Weights of a small transformer language model: no biases in attention or MLP, 7099 steps.
MLP neurons of a small language model. Each row is named by its layer, matrix (gate and up: input weights) and neuron, and shows model dimensions 32-127. Each number is 128 + 32 x the weight over its row's rms, rounded and kept within 0 to 255. Numbers have three digits each. A neuron's up and down rows have the sign that makes its largest values positive.
A block is one neuron, or neurons of one layer that tend to fire together. After each block is what it responds to, as a language model described it from the Wikipedia text at the highest values.

L3.gate145:136116090070127096105151180202213102138164128103158108182157137053110116104109101173134164174169142092168162130164165152095109104116148084163144179171098132166137133144099145111083114104111122158131104138095068157157147181080187152093089159142163106165163133082168120119114129157100089096
L3.up145:171154150136111071083122149117072136152127173106116147155216144087123133147114154132147100139155173100120145191130067171139132076118115127172134149149134178161145126122158107093136073120176112091073152107120116098094112183119189160120119107038097124147148164138129115128083150142162127128
L3.gate317:114103164152126124081132169153104147131143135121170105173173161158091162137087160081102184093105138102080146129111107105155142157156162137108125121112159097178158116154145123114128189143111135122200112176141096123131170144118200118146151092131149114131097104152134086102164144132115124066
L3.up317:122076160084116130124120139135156118125116184092162107099117126102071164105067145141154142115131114096115111163148077171228160164116140152114155126108130121146141105111122093146056094147137143153102193149135110122169120149145214138163144126142141073171132143119133146046182162150148122121
L3.gate466:115083132108164142107133187090080129138154164083118129113173160107144027122120146126112174073113107056129102122115140138169182081154132137133137118137102204101144121131087090102109090149096138063155086120167120088089126156128126143093147117158101151145118115152082120123077138147101156134
L3.up466:121127074139125119079114081146175163082162115095137108137139131162105158161130157147161155145100186134125123094177162133148165139118154125177168153116158075155086179126156104129144155136115138146098135115136119184048130091119196164124230131157120115074141134038171150094101068151145128102
L3.gate596:130158131129188149117088096102160116149152123142123151132222193152154176129184129119140225077151139097166092090150093164120132122065207174157073094171085122090173132116083114118092161127168160117156134083125123134107117162102167085094124140054120088142148127091126112103226097164124138126
L3.up596:063127110144194095140128131090168123155160140111118122134152252154079207124116086130156176121099137179159096087173162150060101104167119146081110166168106100113197182124113156120086146164125136101152146117078131123138141140143097085104148122111080076158167121120132101137146115128123145101
L3.gate698:155153163067135113143087172210076094073142062119160143166187104111060135143152157150141202148115140105161135182145173211082126092089203132146168133101114123101154144156094074130117165074098144121097085148119121139095119097084130137108127098194195139139125105074143078172125120108146118132
L3.up698:125111152137108102109177136135182106125113131155126076119165125089122112179171189142162132197159227142186116111139113176179173065130150161058138136147165166155082133193145143145086114134128114146123153103186129135125147146129111138126121160139158113130142113150142111179060098160184148191
L3.gate846:115149122128172048067126118097167087110168187131141173064170124134082173124136118155170096122155155094099118114118099165143126140116156144111076094174094158150157155112134165072098140133103139118150137135117052169099179132132102101144145167089123088191210174140086081021131090131112172141
L3.up846:164169153123127131122129099133190096074191147152059136096060125150118110171118126110171168096081139102099201172113146184136150109164150082124110067144123117199135212099105097168161152098156140104162094113140134082156114152195103106106127137169136144114075174159059105103149142133140124107
L3.gate1058:153093104106110148129172150170144144090117075097149138089159148064095099117096089137149166094169159132152127066166130196159085080100130098129112114195156163154229097157188173115118082117094118144138073113157069109125105156136124069141143134131111079105141087073107097086154112139137086155
L3.up1058:130069171107072109135079167170108148123116133043159145160140133125135148113127128148086114055123095146097168155122172103133137125142115119228109118121082103144113118183126117185149104101147117144062130145126169168165103191123156102136083138149069127126186139114149140084126141111128167062
L3.gate1302:214146148142145162135139123163130163105155096120150160111171110167093148091132141149154131170151119113076161165103084111162090112133111128114089086104136125152121118182161130131121114069160078107133146131130109050171105169072182103169143105148087124213118129151149163127144126178110126103
L3.up1302:184073108103117177128080161173167178159084166099136121140171143170152066073124113144118156163123114076132114159166133131098077139120116137204155123121075098115161174148125163166141176139114085136089110055118094121108142083106062111115100131146122136111115142151103125125179162121144143147
Responds to: Table cells and years. Pipe or colon separators right after a team or club name in sports stats tables (Partizan |, Celta |), plus row-start pipes and years in prose (since 2013, in October 2011).

L5.gate582:099138125096092143150170117160164173100161129130086118131115118125152201107172136104156097157101145150135105129092164119146087103100108174116096174165135091134111117098083169158054118113132146208172147106081168067078154122180176183090166141161109117180167128113166107142138126151133173126
L5.up582:161125122153141087154177176167166124128133133124105145160163164186137158115092038135122136174171120068140076098124114162111134140115047168080112087112156144135150191183091148128080121130139198061152182112123125096124103199150195162141109115126083133146160091124174086109150145128092155114
L5.gate670:123109112188113139162129140149130125091137144185177093126126131127061153119144120116123162093155097134090097090113141137086099138108138189111065147138125188136179117112090199139126117170118192110139091100146124102132115112138176099187131167136081068144164136084162125097154191157123128122
L5.up670:168119132144133085127103138123156049067131169185156147137183189103160049181197164126124139132128121058208177128127143131176115103177140101158103156184132143086137116121060133135080082153034108168152199051093097170157071105179147194076137172165081151117112145104101095123164093137162125130
Responds to: Section heading and table-header ends. Final tokens of wiki section headings or table header/row-start cells, often years or numbers: ===2012===, District 22, | 2019 |, | Year |.

L5.gate505:119136146094151169126145128102119108175183067130137086202135124112122163137141147122105156120118081167128102157102142067159110156122105174148110096153166121080152135088101107144099143108161163121107110075152169132119140104137152161106103109050075165053165121140156149094156170148114129133
L5.up505:102197255113126168094174166144171095117133110098123118174115126133049193125138143102114174085157155112125140106109110110121143125098113138083142111099093108119101103139109107097165115120200133149156131113167181073146135060124153109178146075067059132163176133104126181101117142160096168144
L5.gate1343:150098112125102106096132130155154079191107099074121062182148093160086148148122115112122104118083132152149093121105104102076180085156145141142077137170160171131098129169140069090125128155166139102170063078116144099137113114061133126092117130103143048075130100093064126095132135191136129120
L5.up1343:157118136118097176162191159099118145159152113150142201139101120159142173115115148114097164155158126122084164140081124148121126176087122095123093100085139152068132152170100111114129089107140158121117051105094093117141162159135150130137132146149111129088108173097163209168150118166158081139
Responds to: Partitive "of" after quantifiers. The word "of" after a quantifier or number (many, some, five, neither, part) opening a partitive like "many of whom" or "some of which"; occasionally other prepositions such as despite or from.

L4.gate198:139189118164090134120161113127109166144164148084066126108107144149170165122129134140091146146184095147150172116101148105189146110088115194103131173171114192081148187105091158114062114170089197124104170125143104187099106158106118126102127104126147048083148194153155118113142129096140105154
L4.up198:119165128134117112135134135099140147096147133131133139122075089096091140184117178104125104112190095091131195144146108066090177144063144145089095179131113154092112137147119126146134134170097160069145111121107096087156136069148134133051073119042097148200133138112133124108165137105136174129
L4.gate876:127117134111135112099134179091177164125147118142129127123130103175172124145076064126103127169120123125123123117133147139121071115096134165138138152139112134053141165126153143108111103138145130126158149141147131077088168137192163103079083227094140162139100138120123125155165115159095095063
L4.up876:159099165133100107094088072119137113142125153119191116172112122101105147193088102119140169123112109125144140110175130180114099080134124182100144204158102128113150126107184122120093130134149134123168131140167134081156172115175131097125137119093190131082134121085111121121123106170109088102
L4.gate1278:133132151101071171180120148118129142153130144045142142141152094094112143105185167131133132121103168133141145115121117038182111058106122127072173108154115091026116151112119122158079203118115153111162167133139167077118152139149099157124106136120105133119165130063143166124119103098108121132
L4.up1278:135140174132114129063120161100150144113153102190111126091210114150121109126139066098144159109172188133129198136110165137090083131152173149082126127123119155096147087132096140138109120171146221180143128105071136146139165183092172114082130115072155149099119124117144110095176139146160148103
L4.gate1291:168133156087133162139146104114070170078137127120158141149170099110167121132124091105063119176135128134137123091162168129138064149162081163106080147146082158080072123139115106086125143109144152131226097128146099096108151138176161105108131108095111117114124146094118115129170117139145117149
L4.up1291:094106166165143194057153111110115128116161093150153084155150078093142132132094044149086156125156108139142137077148123121094118089073141138151106169148159102107119158113185122072156147197171130128162103117146064112176164143202109096127105127120078098140175132158124085128159118085187118096
Responds to: Table header opening pipe. The pipe character that opens a new wiki table's header row, right after a blank line or heading, e.g. | Pos | Team, | No. | Title.

L3.gate321:151131188154133092128148086161112182120087094130139092122083189089109159149087149145091058157183138115106128103171104112158100116087100112178109088094117109119103139113156109110114100100156071142142138113109068153093163114121143123148168113121110140078128147112105121108146116183104073127
L3.up321:221141050101151129157173166130112169158122152164125146159139123079122118092049176194155106083098116081128161048108090124138141148133101178121115056144106082142159115166137070127110142125198145095172114118214074116127107068100082109112164145101108077107102143099182112150167165168189118170
L3.gate458:175151152152131080120198154148077176132118141099110120171136135127074071133091131166154068141131157103078168109138141152139145160136150166168119115112145122149141150204182185164113130159121132130192129130144113132116080102104136114156133161058152160094125138105132148103084126133168108149
L3.up458:149159131051094135144149127127117126096128119172161076180178112130085096130070137152121093136094121140100123142118124155114127146063141126124102136209126132149074132200118122122113140177151151086166167078114127164104164075093046082105158136088168023115165145090147152112124134113123063178
L3.gate487:148208129141166102144155139158134167111089139160125154153164165165107140140130175138097132119109103146104079147144121137140143115160141152115137182080129142197141118158137130141093084064111106103174162111161141140124096109108159177126155175108194094159147127202138091167078169157135097126
L3.up487:128108156103126107139057109111093148173148131129181136118138152103136104161123140082143096127180122103127079148078117159115110140145095151093085179061137152154127116110099112091113105158168133132160125106168184112102176098107086158167150115148148144094176068091151105201160128164157091150
L3.gate711:146113119130118140064138092124130092092084122144106149142089167115069126123138155146069135094233171041128096103112154059140218142125155144116130155102129109139177112141107122158144122122161146087137165089135161118087163128110126141116123174131122107136075141152184098031127118125109147169
L3.up711:199153132106118123096143103128126141116117149120163068173144100129130146173111123160118125114173116122116129060113129181083174167085135127076150146154110177180110122135159139076139124165127101114160131084122131132145078096160138106119202107135101100148104115190162156113151120115109126158
L3.gate712:122133111139138168109159173101125142141148118127074136191152094146174164166161113146132138124128058115124082130074119125124120127125186125103107153141125103148163111102112091129134153160167104111095117119128097150137063127117103174124143102111102102089067098135128111128167200164115150122
L3.up712:180166127067134163079142102155168125172137145149152137176156088139124159085104115100151146117087102086173133128119151101134104145065168136137139153113085148159126113197098068133094088073125149122111218139169147146130155082147130160143147182156148203088161134125140122162188174056143072114
L3.gate717:133144197186127171114041141167115121112120109051094100120133152080178141115118128139115103112140119145115119137133094139133074133105125163121119148124106126165104157124178109138107099134123098072109079120188119159132158134138142145134113087156147169117105109154106176119183158199137127162
L3.up717:124135122158139195121089099149133128167073092068118124073130158187089191117077120115134139122132135113145178079141133162155071156105168106150150167153116167073129153117182130115104103154165091120118169132175097171176089150106088124211089177105149178112168142070166091163145173148136103125
L3.gate968:150170092151158126147126150153122144132148110160122113150112128138128165071141123160128104131161172145108170055162085156180159102158158103138172141106095123173118154099188135131107156113162128121158097079100108081133137144079110136115148125138083081128115156116138101134137152156148131162
L3.up968:147139108147169120111107124123145142117117141147098133181079074103104153023131072121173154136151150127130160097090132184153117111168118139104151174140126171164139125114132079122112115108174114141179109082132138108149137167148107112141135094154031124096144090147089161092087125192133164150
L3.gate1256:161133118091141085130184155198105159116103153123088128140159126093092053100080152171109137191139144088144038112157123110128136065159099075171118125150115118102053158153133107137119129129141151105123109087134126164130129118091121097101111086131109126133077118117196156132086119119137101170
L3.up1256:200138162155170114091132083121143086166121171146144062096149192091167112186079137103097072180157077092103076120172108143120162085138098139166109104142130101108093145125149135127128094143170161113124155152126081124127096099131074074105155116141153099169088104146131139152123137103112141129
Responds to: Governed prepositions after heads. Prepositions or particles required by the word just before them and introducing a following noun phrase, e.g. contrary to, sympathized with, soon after, concerned about.